{
  "activation": "swiglu",
  "norm_eps": 1e-06,
  "tie_embeddings": false,
  "init": "uniform",
  "schedule": "wsd",
  "decay_shape": "linear"
}
MLP neurons of a small language model. Each row is named by its layer, matrix (gate and up: input weights) and neuron, and shows model dimensions 554-617. Each number is 50 + 15 x the weight over its row's rms, rounded and kept within 0 to 99. A neuron's up and down rows have the sign that makes its largest values positive.
A block is one neuron, or neurons of one layer that tend to fire together. After each block is what it responds to, as a language model described it from the Wikipedia text at the highest values.

L2.gate163:32 70 30 57 50 62 63 23 40 54 26 14 36 81 46 69 44 69 57 52 82 27 62 78 59 81 49 37 45 55 50 61 60 46 58 43 69 63 57 26 32 53 27 55 59 63 41 60 32 60 64 42 44 25 43 96 35 44 48 65 51 48 43 79
L2.up163:46 57 39 47 59 25 63 56 37 47 56 81 41 58 46 64 50 47 46 47 45 66 56 47 31 63 30 68 62 47 41 63 49 47 78 81 32 44 30 54 37 41 38 50 51 60 57 58 56 75 67 44 51 53 56 56 50 54 61 26 50 67 34 48
L2.gate274:53 55 42 50 57 58 31 64 33 19 59 55 45 49 22 53 56 44 34 56 46 22 67 52 21 25 61 40 56 68 93 50 64 48 29 64 58 35 73 45 51 41 34 40 42 57 48 30 49 30 40 57 44 24 50 40 33 57 46 63 58 12 56 46
L2.up274:26 39 70 30 69 29 42 46 60 72 41 63 25 47 43 47 26 56 54 55 55 45 49 47 61 44 64 59 55 18 12 39 56 44 69 48 73 40 65 53 51 59 73 31 47 53 37 24 54 56 31 41 76 61 15 58 23 30 38 30 54 59 58 45
L2.gate391:38 52 35 77 71 61 73 43 52 45 79 53 24 47 64 58 25 50 61 29 39 77 63 48 20 48 47 41 38 55 54 51 15 51 66 66 44 52 46 58 53 61 75 53 59 64 22 51 46 70 35 54 37 69 46 71 57 71 50 56 49 44 70 61
L2.up391:46 70 34 28 55 39 52 50 68 82 69 28 51 63 62 51 33 66 54 33 56 45 58 54 62 60 44 56 65 54 26 71 52 56 29 51 46 33 42 45 37 24 57 84 60 30 49 19 56 56 36 74 62 44 37 55 58 36 53 49 42 45 41 75
L2.gate416:58 17 19 46 40 40 49 42 43 61 39 50 52 59 34 28 31 55 59 09 55 69 75 29 46 55 46 76 61 13 66 64 45 77 48 53 59 47 34 40 56 50 64 53 55 78 39 39 29 65 43 80 44 26 56 52 27 72 62 25 50 51 35 52
L2.up416:58 24 33 69 42 32 46 61 34 65 50 47 59 37 50 27 32 71 30 39 60 64 65 56 56 44 25 70 65 41 48 51 57 66 58 47 42 40 30 57 52 45 45 60 65 44 28 48 44 34 08 73 42 13 38 31 44 45 53 15 51 72 38 42
L2.gate428:22 51 78 41 60 24 56 60 69 45 54 21 45 69 36 65 41 40 68 64 19 64 35 62 48 40 21 69 39 52 67 59 65 40 58 41 46 67 28 53 38 41 51 58 38 75 38 35 48 23 40 31 49 48 53 54 09 38 48 46 47 36 65 42
L2.up428:25 33 72 32 67 43 68 43 56 27 45 51 38 67 53 53 67 63 83 36 37 54 30 35 62 55 41 51 91 68 86 71 39 36 68 64 52 45 51 50 43 23 52 39 51 68 51 34 42 44 47 44 46 36 52 57 70 57 45 36 30 48 34 60
L2.gate557:41 79 41 66 55 47 34 45 28 50 49 45 16 32 58 42 42 58 20 60 45 51 52 38 15 61 49 59 51 73 62 63 63 55 49 19 64 47 49 23 40 74 32 44 25 40 63 19 55 46 33 53 59 54 36 63 46 73 81 37 76 71 45 51
L2.up557:57 38 45 69 61 23 46 76 50 60 52 53 31 54 50 67 56 54 55 56 65 79 35 76 60 65 81 73 48 26 57 14 54 50 38 30 47 70 48 42 48 51 53 32 67 23 47 53 58 63 88 59 38 70 41 26 55 38 32 41 64 77 53 54
L2.gate633:47 54 31 32 61 52 53 44 53 47 62 54 42 72 32 40 50 40 57 41 68 21 42 44 70 52 66 73 70 39 47 33 54 69 58 72 48 67 47 29 35 45 74 35 61 25 48 78 45 47 48 53 47 44 67 63 35 48 32 54 54 55 66 53
L2.up633:61 24 46 50 82 58 51 69 47 56 45 80 48 72 45 33 52 44 27 61 44 66 40 42 28 44 58 64 26 36 39 65 27 58 44 51 51 73 34 38 54 48 32 52 68 39 30 49 66 64 89 56 44 26 62 33 26 59 42 54 53 50 71 47
L2.gate639:51 45 91 46 40 46 40 62 31 26 73 40 28 71 34 51 19 44 45 55 70 63 55 72 51 30 40 57 55 82 54 67 50 59 32 27 45 56 44 60 15 57 39 57 48 75 32 50 82 54 44 83 58 26 44 33 50 56 31 32 32 68 52 45
L2.up639:65 61 52 54 41 46 42 72 10 45 69 09 57 66 59 40 44 84 36 47 51 72 61 61 65 60 53 50 41 51 43 70 49 35 77 28 33 18 51 32 41 40 74 75 59 40 41 74 78 49 46 59 55 58 49 55 66 60 59 27 41 81 42 46
L2.gate708:44 49 55 66 53 34 62 57 55 36 90 63 59 66 65 37 32 63 38 21 23 40 40 81 53 24 70 35 59 48 30 51 26 67 37 57 48 61 19 61 57 50 36 47 47 45 45 40 46 44 54 68 51 71 48 39 66 58 31 32 72 56 60 38
L2.up708:42 55 82 50 49 59 36 30 49 68 54 51 57 52 77 72 35 56 40 59 44 61 53 39 26 46 26 33 39 36 54 51 57 77 53 66 76 43 40 64 44 48 40 47 48 39 68 48 60 69 60 45 49 68 66 35 54 39 14 48 65 39 61 49
L2.gate722:46 51 57 56 45 29 69 68 28 60 68 63 43 59 49 54 32 50 45 77 76 43 54 63 48 58 57 43 65 63 68 79 27 12 65 53 43 50 69 46 51 54 49 46 37 46 53 76 43 66 70 64 32 52 61 72 62 50 44 52 31 37 37 69
L2.up722:23 53 60 74 67 38 60 71 72 56 48 39 44 63 37 70 40 58 38 55 69 38 67 40 55 24 40 12 41 56 51 63 69 36 64 56 47 71 37 66 75 52 41 40 86 53 50 63 52 47 52 48 49 48 64 87 46 61 91 31 25 51 63 77
L2.gate826:39 37 30 38 59 28 68 39 47 73 59 34 37 57 65 57 52 52 30 29 49 75 61 42 53 69 76 55 51 49 42 38 60 68 74 58 45 35 46 55 54 61 78 51 45 57 50 61 55 40 89 33 26 63 26 55 59 49 81 31 26 73 29 37
L2.up826:48 82 62 30 72 63 28 58 45 41 39 46 29 38 50 48 57 49 66 42 27 28 65 22 63 55 76 34 80 49 55 32 71 17 59 58 76 54 48 48 52 43 72 41 42 47 44 69 37 75 54 37 27 60 49 64 57 59 53 47 23 34 36 32
L2.gate1054:27 13 36 48 34 47 64 55 55 33 70 56 17 53 47 69 47 49 54 46 51 43 48 59 46 67 55 25 47 66 32 54 76 65 32 43 46 23 75 56 52 44 27 65 62 44 43 33 59 58 19 63 67 55 40 73 34 37 37 46 62 54 36 46
L2.up1054:39 12 63 51 47 43 79 47 44 47 67 80 45 58 52 49 29 49 51 48 36 46 63 39 56 58 40 57 47 32 34 52 53 56 46 38 57 39 38 43 14 64 70 54 48 45 74 62 35 61 37 31 41 32 45 23 66 63 28 37 43 53 66 55
L2.gate1126:54 53 71 43 57 36 67 34 30 38 42 36 84 65 61 59 49 62 47 60 56 47 39 46 47 63 73 24 21 38 50 36 61 30 52 47 82 31 46 58 45 37 45 40 29 64 42 24 37 51 58 38 42 59 42 39 22 53 62 65 60 28 45 27
L2.up1126:33 55 61 55 65 44 69 38 50 24 63 37 51 76 42 67 38 58 46 63 51 61 75 32 55 47 46 58 44 41 51 56 55 38 54 00 77 46 35 54 34 28 55 44 38 33 63 43 37 49 44 15 47 58 44 53 35 30 44 46 76 30 57 27
L2.gate1197:51 35 56 38 50 49 50 73 64 37 59 42 71 48 53 45 38 53 39 53 44 31 99 68 48 41 41 36 68 52 76 50 51 59 50 42 28 63 61 53 47 62 60 65 39 62 62 52 49 47 69 39 54 69 49 38 45 62 35 27 41 50 41 57
L2.up1197:40 52 66 53 72 35 35 66 48 60 26 70 44 48 72 39 34 73 51 31 34 48 77 36 79 21 59 44 70 74 69 38 45 48 29 50 38 29 63 40 42 67 26 57 50 37 60 47 51 64 55 61 38 59 48 42 48 45 27 63 48 55 54 66
L2.gate1293:45 64 44 53 56 62 78 34 46 47 57 45 67 52 53 75 61 64 50 38 38 82 62 46 44 67 62 30 59 47 66 43 36 36 55 63 60 62 52 51 70 52 62 66 49 61 38 54 69 39 59 71 21 34 80 73 29 45 27 62 50 38 62 23
L2.up1293:60 72 44 50 64 52 48 55 21 61 46 49 22 58 74 47 41 41 65 55 38 47 34 71 38 47 49 27 28 44 47 53 52 49 39 52 61 50 08 57 49 62 54 63 33 52 61 41 40 48 66 45 53 67 48 19 35 56 63 28 58 47 58 53
L2.gate1422:33 55 31 54 45 50 52 54 34 44 53 41 40 34 33 72 35 51 68 34 30 68 47 50 43 50 44 47 42 60 43 60 23 74 95 33 52 45 38 26 29 69 41 80 47 54 39 56 76 52 51 64 27 86 73 60 61 61 55 61 75 40 30 12
L2.up1422:13 81 53 57 63 32 54 29 75 30 18 51 53 85 49 53 32 43 36 71 43 63 69 48 47 25 51 47 54 52 56 48 52 56 41 57 40 21 54 43 39 85 10 98 68 86 48 52 36 72 41 40 54 68 46 41 49 57 67 49 26 61 33 40
Description: Giving and providing verbs. Transfer verbs that take an object or recipient, such as give, provide, bring, offer, and award, often after to or a subject; weaker on other verb stems.

L5.gate21:25 35 58 53 39 46 49 72 39 46 44 71 43 48 35 54 57 76 43 52 54 40 60 54 46 39 57 22 50 33 35 60 54 46 41 42 60 40 45 60 54 59 43 45 30 60 65 55 34 84 35 67 71 36 33 31 92 56 28 52 76 55 62 55
L5.up21:42 69 47 53 50 37 32 44 18 32 54 84 37 53 68 44 38 70 58 54 14 53 57 74 41 20 48 39 63 42 78 66 79 44 45 47 25 54 28 49 26 70 54 34 54 49 46 38 51 46 62 54 47 59 41 53 50 47 46 46 58 41 52 55
L5.gate860:48 56 56 46 31 30 57 55 51 53 32 13 45 76 25 41 69 39 65 61 31 31 42 33 53 50 32 52 44 40 42 77 32 45 41 62 53 50 71 74 56 52 61 51 43 52 30 65 43 53 54 55 49 34 44 55 49 40 51 26 52 62 60 47
L5.up860:49 27 59 34 60 67 47 40 49 40 46 53 57 63 71 37 32 50 83 46 50 62 51 60 67 41 66 53 44 68 55 40 22 32 94 51 51 71 58 71 36 75 37 24 71 44 53 51 44 51 54 49 40 53 73 23 22 34 38 46 55 66 44 60
L5.gate1086:34 12 69 64 24 60 66 63 56 74 46 49 53 69 69 50 48 25 46 59 53 62 76 34 40 42 34 61 59 39 56 32 66 58 51 50 39 67 46 47 38 85 53 66 48 66 74 71 47 45 47 91 39 37 51 54 53 34 59 23 65 49 47 77
L5.up1086:34 59 46 36 60 62 52 31 52 38 42 56 40 65 55 37 57 55 37 47 64 60 42 43 16 37 60 49 47 70 74 46 39 60 39 60 30 48 39 54 86 56 52 37 49 45 54 32 44 45 46 37 39 37 30 29 57 52 46 39 72 32 43 39
L5.gate1173:35 19 73 52 49 46 59 58 48 40 57 63 58 54 51 67 55 37 44 70 25 34 64 45 56 46 62 61 27 64 49 46 48 59 54 56 29 63 60 52 73 50 59 46 47 37 60 72 63 41 33 77 55 59 55 38 71 49 59 43 65 57 44 38
L5.up1173:40 58 60 58 49 35 39 66 33 60 60 63 34 26 73 64 33 66 90 66 47 68 61 57 47 38 29 61 35 40 57 57 29 47 52 52 49 54 59 42 42 24 52 53 49 70 81 41 44 63 54 43 55 45 42 52 68 29 65 27 58 44 39 39
Description: Main verb after subject. Past-tense main verb right after a named subject, especially in critic reception lines: Newsday gave, Reporter wrote, AllMusic opined.

L5.gate19:41 63 15 53 42 64 38 47 41 52 39 42 49 63 61 63 52 33 60 48 46 51 37 39 81 45 81 71 65 79 60 44 39 43 60 48 69 65 41 36 63 21 26 64 34 42 46 73 65 38 47 61 55 56 55 30 74 31 17 25 47 45 61 54
L5.up19:59 84 39 47 60 28 55 59 52 41 53 56 63 80 97 48 59 41 47 38 43 17 37 63 50 64 62 32 16 61 55 43 48 61 73 55 57 52 17 39 57 78 43 52 55 47 62 44 63 39 59 49 44 35 62 54 30 39 43 59 46 55 63 32
L5.gate671:26 68 15 46 30 35 14 56 64 52 46 56 82 64 45 31 48 55 61 41 53 45 46 46 63 56 70 49 53 33 62 29 55 58 49 27 59 52 35 52 49 36 62 70 25 54 51 30 53 60 60 59 72 38 41 29 22 47 51 45 63 31 69 40
L5.up671:15 47 40 38 71 50 34 46 48 74 49 07 56 61 44 34 76 48 76 58 60 57 57 70 20 53 75 41 31 72 49 38 65 66 63 29 80 28 02 65 54 56 39 75 31 53 57 34 60 34 60 41 47 46 79 65 30 46 65 48 40 49 60 22
L5.gate1019:31 80 48 13 44 42 40 59 54 54 51 56 57 32 68 74 47 39 74 25 50 46 53 52 54 62 68 51 51 50 70 29 37 21 54 46 42 37 60 54 47 19 32 35 31 51 47 50 53 64 41 43 55 28 40 59 73 53 30 46 33 45 61 73
L5.up1019:58 68 38 23 55 66 44 28 44 26 43 58 48 29 45 49 50 47 52 47 24 69 48 78 41 33 48 49 68 25 69 32 02 65 30 45 54 51 62 19 59 58 24 32 12 59 55 60 57 59 67 60 36 57 43 54 49 61 33 45 35 44 80 77
L5.gate1234:38 35 62 77 27 43 47 49 45 63 67 22 55 39 48 46 60 48 68 37 38 25 72 64 36 64 73 29 72 46 57 32 44 46 34 27 49 44 28 70 37 44 62 55 39 48 56 37 33 72 54 58 53 38 78 47 41 29 41 43 78 56 73 59
L5.up1234:53 54 47 49 30 59 15 72 43 43 53 50 44 55 57 42 57 46 51 32 65 27 62 58 60 49 36 49 45 60 77 34 21 31 59 54 34 40 52 47 46 37 59 62 54 61 77 38 37 58 38 51 70 43 51 46 79 67 23 51 60 53 49 43
Description: Collective group nouns. Nouns or final plural pieces naming a group, often after "the", like the couple, the group, the rebels, the team, the Marines.

L4.gate1648:53 44 41 49 39 28 16 60 10 58 38 49 46 61 53 18 25 53 48 47 50 42 41 41 22 45 40 26 52 16 40 21 51 63 43 42 46 54 52 38 40 70 17 40 36 51 50 50 48 53 47 55 44 36 56 26 71 57 38 30 18 20 75 41
L4.up1648:38 32 45 56 46 59 10 36 54 49 49 92 71 44 43 67 46 49 55 19 29 57 62 47 08 36 50 50 44 60 85 71 31 61 36 48 74 62 79 35 76 54 36 44 29 82 49 47 54 51 45 50 42 62 38 48 51 60 64 54 40 47 28 23
Description: Collective grouping nouns. Nouns naming a collection or category, such as family, group, set, order and section, usually after "the" or "a" and before "of"; also weaker hits on periods and colons.

L2.gate40:27 77 79 67 66 66 63 30 35 46 78 26 43 50 50 72 43 62 59 53 76 66 59 71 50 52 41 41 28 41 56 66 64 43 61 46 36 47 58 49 75 64 44 56 23 32 60 35 26 64 32 37 39 67 26 06 51 79 55 11 48 46 27 62
L2.up40:38 52 69 63 55 78 58 58 34 53 56 43 60 36 46 41 48 58 56 49 38 41 57 38 47 52 57 64 15 24 45 51 51 79 31 64 70 57 47 41 72 41 29 38 61 40 41 51 55 49 45 71 52 26 32 03 61 72 33 37 56 64 49 30
L2.gate59:41 46 14 65 36 47 55 59 47 29 47 66 26 55 25 34 52 47 54 42 61 58 34 49 49 30 70 53 07 56 57 73 57 73 48 48 66 48 59 50 48 47 47 31 26 33 52 53 42 37 56 53 57 28 59 51 52 64 61 60 68 35 53 56
L2.up59:42 73 00 28 77 60 36 55 46 53 40 62 31 43 44 63 53 45 56 54 68 48 55 58 82 51 61 44 24 32 40 58 68 40 44 39 90 58 53 70 66 43 47 24 50 54 84 45 52 09 70 44 62 47 64 42 42 71 40 60 73 23 64 32
L2.gate61:59 52 42 36 72 50 50 44 61 45 63 54 36 53 37 68 49 52 37 26 39 53 53 58 55 56 60 25 38 48 44 66 52 29 49 47 58 64 63 58 41 16 46 54 54 57 41 57 47 57 58 54 23 41 36 41 40 45 51 44 45 55 42 41
L2.up61:48 39 48 38 35 25 53 45 47 58 48 59 36 34 50 52 41 41 74 42 35 59 46 74 38 64 61 78 47 30 58 50 65 41 47 63 30 49 33 52 47 61 49 38 62 63 36 34 50 55 68 43 13 74 57 56 68 82 47 24 18 62 71 30
L2.gate332:60 48 55 58 29 54 45 51 55 45 56 31 20 68 58 18 32 24 49 22 48 33 56 58 60 37 40 43 38 70 41 41 56 37 27 36 43 53 47 45 72 30 73 64 41 39 58 42 57 52 68 52 52 42 55 32 40 35 74 40 49 63 33 25
L2.up332:23 54 54 56 71 43 54 62 34 33 43 41 56 54 51 34 37 54 57 63 51 22 54 40 28 82 31 14 47 72 40 30 56 43 49 37 61 30 51 38 54 38 50 53 36 44 31 51 52 29 70 39 41 48 42 51 54 60 34 48 44 42 46 32
L2.gate358:71 35 51 58 44 49 52 00 54 65 47 37 23 55 33 81 69 71 61 35 53 38 42 28 50 46 64 68 79 17 42 42 61 50 26 54 13 51 45 26 46 59 42 94 19 32 66 46 40 47 66 52 58 59 61 27 60 30 55 30 73 57 48 31
L2.up358:52 57 58 48 39 42 51 49 33 25 46 54 57 32 43 40 67 40 53 65 52 49 36 30 64 53 52 65 52 25 61 78 58 35 48 37 58 67 30 40 59 70 50 34 40 62 73 58 57 37 69 52 48 34 52 55 53 63 35 52 42 81 56 33
L2.gate522:46 77 53 29 57 30 56 63 30 46 68 32 42 47 34 41 43 47 38 43 75 62 41 25 31 62 73 57 28 47 27 68 70 50 66 60 54 64 37 38 58 53 34 52 29 33 65 46 68 68 57 52 44 60 14 32 53 56 40 96 40 56 56 28
L2.up522:42 53 52 72 44 67 59 44 38 52 76 36 62 63 71 42 59 41 67 58 41 71 54 58 54 67 54 34 50 41 58 29 44 33 53 60 22 53 52 70 74 56 54 52 61 57 48 39 36 41 54 70 64 65 55 33 54 48 69 44 29 44 69 48
L2.gate551:62 59 73 49 67 58 45 61 33 60 35 63 40 45 31 38 56 35 61 48 52 61 51 31 55 57 28 45 55 75 56 71 59 63 50 44 31 76 49 50 39 63 31 48 40 71 51 41 43 52 45 52 59 66 66 46 53 17 31 39 70 41 41 25
L2.up551:53 75 37 52 69 36 51 55 67 65 70 53 66 54 56 44 70 52 60 34 39 66 21 46 53 36 45 48 66 52 60 34 47 47 83 62 53 41 79 46 47 31 63 76 45 63 58 43 54 54 78 80 66 81 57 53 58 40 60 64 44 35 55 34
L2.gate556:44 37 97 14 52 35 53 69 26 53 67 26 23 59 49 53 50 54 55 50 51 39 54 35 49 44 55 22 51 56 52 53 59 61 67 38 34 71 46 37 67 54 45 69 57 73 48 51 60 42 44 55 66 34 50 34 44 56 58 61 59 49 63 48
L2.up556:57 56 51 52 60 46 51 59 62 50 45 44 26 62 66 59 39 35 42 33 66 48 39 34 66 54 36 54 35 30 48 66 21 37 74 74 59 49 33 53 44 70 41 45 59 46 37 47 46 31 39 53 67 24 59 31 13 51 47 44 57 54 49 45
L2.gate937:43 60 51 61 27 42 22 27 40 40 22 64 25 70 50 50 39 51 63 27 42 61 54 37 37 32 73 41 32 54 40 52 73 36 38 53 76 57 24 53 33 47 40 25 22 35 62 29 40 47 73 63 51 62 46 65 58 50 23 73 44 52 51 67
L2.up937:42 22 34 52 48 03 29 69 63 60 69 61 42 58 77 15 60 84 53 34 54 42 54 64 20 68 75 60 47 62 47 54 42 17 49 69 45 58 70 32 23 50 32 61 29 64 38 27 32 66 44 61 60 51 50 60 60 25 43 68 63 72 49 56
L2.gate1106:58 67 49 47 67 42 47 44 65 67 37 37 57 57 60 66 41 79 34 53 60 45 68 43 40 64 59 37 44 42 28 29 28 41 32 73 35 50 19 26 29 28 53 83 35 49 40 08 69 39 41 61 42 36 82 59 39 35 73 54 51 38 55 58
L2.up1106:19 60 40 32 78 41 70 19 60 34 51 31 64 51 63 55 65 60 36 54 89 39 63 24 51 42 64 59 52 46 28 62 13 40 25 37 49 43 69 39 44 52 58 43 68 45 22 26 59 50 38 51 53 44 54 67 52 22 65 63 53 32 52 48
L2.gate1352:34 64 58 67 49 30 32 45 52 38 37 23 41 36 81 35 67 44 44 50 62 46 66 67 49 44 34 67 41 42 69 57 41 42 62 58 46 44 35 56 41 37 32 42 60 52 70 40 40 33 88 56 64 82 63 43 55 45 30 71 61 52 51 49
L2.up1352:37 27 56 53 25 36 00 57 61 24 55 54 40 54 65 39 54 25 52 55 58 62 63 73 71 66 67 55 40 45 58 59 18 79 66 60 35 72 48 21 47 39 59 51 53 48 49 27 37 63 76 61 40 70 34 69 55 52 47 60 77 47 55 45
L2.gate1389:50 47 37 42 63 80 46 62 39 42 37 26 46 44 35 56 52 41 60 32 68 51 33 30 45 63 25 47 25 57 48 51 39 05 45 51 54 71 47 40 22 45 71 42 56 51 59 47 30 38 53 63 78 67 50 30 56 28 59 61 48 52 41 40
L2.up1389:62 25 43 39 52 67 30 55 52 60 56 30 78 57 40 32 56 62 39 51 32 58 32 39 50 46 21 52 44 60 21 54 54 50 41 59 36 22 44 37 79 52 68 36 36 56 60 50 31 68 47 54 69 96 58 69 50 42 39 45 39 25 65 25
L2.gate1456:58 65 57 33 48 50 38 51 56 35 37 74 42 53 36 67 62 41 53 78 67 53 31 36 51 38 39 52 42 38 30 61 39 42 64 39 55 70 79 15 54 41 66 29 34 71 53 34 68 60 52 49 61 34 47 59 70 38 18 55 63 36 41 41
L2.up1456:45 52 28 51 68 34 28 65 72 47 34 59 45 68 38 53 52 47 65 64 67 53 72 49 44 76 32 99 31 45 54 36 36 64 45 57 35 70 45 60 90 67 59 19 26 62 38 39 48 58 36 47 68 37 63 58 52 29 16 42 45 50 21 62
L2.gate1514:67 46 86 31 46 47 26 62 30 27 60 49 34 64 36 53 27 04 56 61 57 68 42 55 30 51 42 52 45 61 66 63 54 54 53 39 75 58 43 60 44 66 34 33 40 61 51 70 52 77 45 56 29 62 36 65 68 32 55 21 43 42 62 38
L2.up1514:64 63 68 32 30 47 18 51 76 73 51 60 34 50 55 59 54 40 38 62 39 40 47 73 59 59 73 58 31 31 47 70 58 47 48 49 30 35 80 64 38 58 67 46 49 61 31 44 50 70 63 42 57 54 39 60 79 56 35 37 37 39 40 34
L2.gate1544:31 50 28 45 51 33 79 25 61 35 65 71 59 34 47 43 50 77 54 56 70 53 69 73 65 54 76 29 33 45 27 73 10 40 40 44 64 66 41 42 61 69 50 62 41 35 51 50 61 38 50 86 60 42 62 52 55 54 55 63 71 64 44 32
L2.up1544:47 42 67 65 40 45 60 78 51 22 78 43 71 53 43 57 45 16 57 35 68 67 41 69 47 27 55 53 38 23 42 53 49 55 66 48 52 77 33 42 37 78 40 36 73 47 36 12 53 51 45 42 56 51 84 25 59 63 61 37 55 28 59 43
L2.gate1699:23 30 36 60 46 31 41 68 37 50 14 61 47 56 51 63 54 53 51 51 41 32 57 56 42 30 13 77 39 46 47 13 24 66 61 45 48 24 57 42 49 78 24 69 81 41 57 57 39 61 61 76 44 37 38 76 34 76 52 79 57 78 49 56
L2.up1699:56 59 34 86 32 48 40 62 45 59 45 67 37 52 54 42 30 67 71 48 87 27 69 13 50 45 37 70 45 52 51 44 56 63 78 47 61 45 23 56 30 73 54 51 37 60 59 49 24 54 28 47 37 39 53 41 42 43 52 22 92 45 65 67
Description: Collective group nouns. Nouns naming a group or kind, often after "the", such as family, genus, group and community, plus "www" after "Website:" in infobox lists.

L4.gate520:43 71 68 65 28 44 42 83 36 41 57 63 85 69 58 92 26 47 37 64 68 47 45 27 00 34 45 62 49 71 49 66 30 59 57 45 24 42 35 62 29 23 64 66 58 46 42 61 37 54 46 42 28 47 64 60 59 37 62 46 67 78 50 84
L4.up520:22 73 39 39 45 45 75 57 45 43 39 38 62 40 40 44 44 23 63 70 65 64 51 73 35 51 54 50 52 73 30 46 57 63 65 59 44 69 57 69 25 31 56 45 38 64 22 63 53 36 54 65 49 88 65 65 54 43 68 54 43 24 68 86
Description: Provide-type transitive verbs. Mostly the verb provide/provided right before its object (to provide a space, work provided the basis), plus achieved, found, affected, "as" after used/served, and odd mid-word pieces.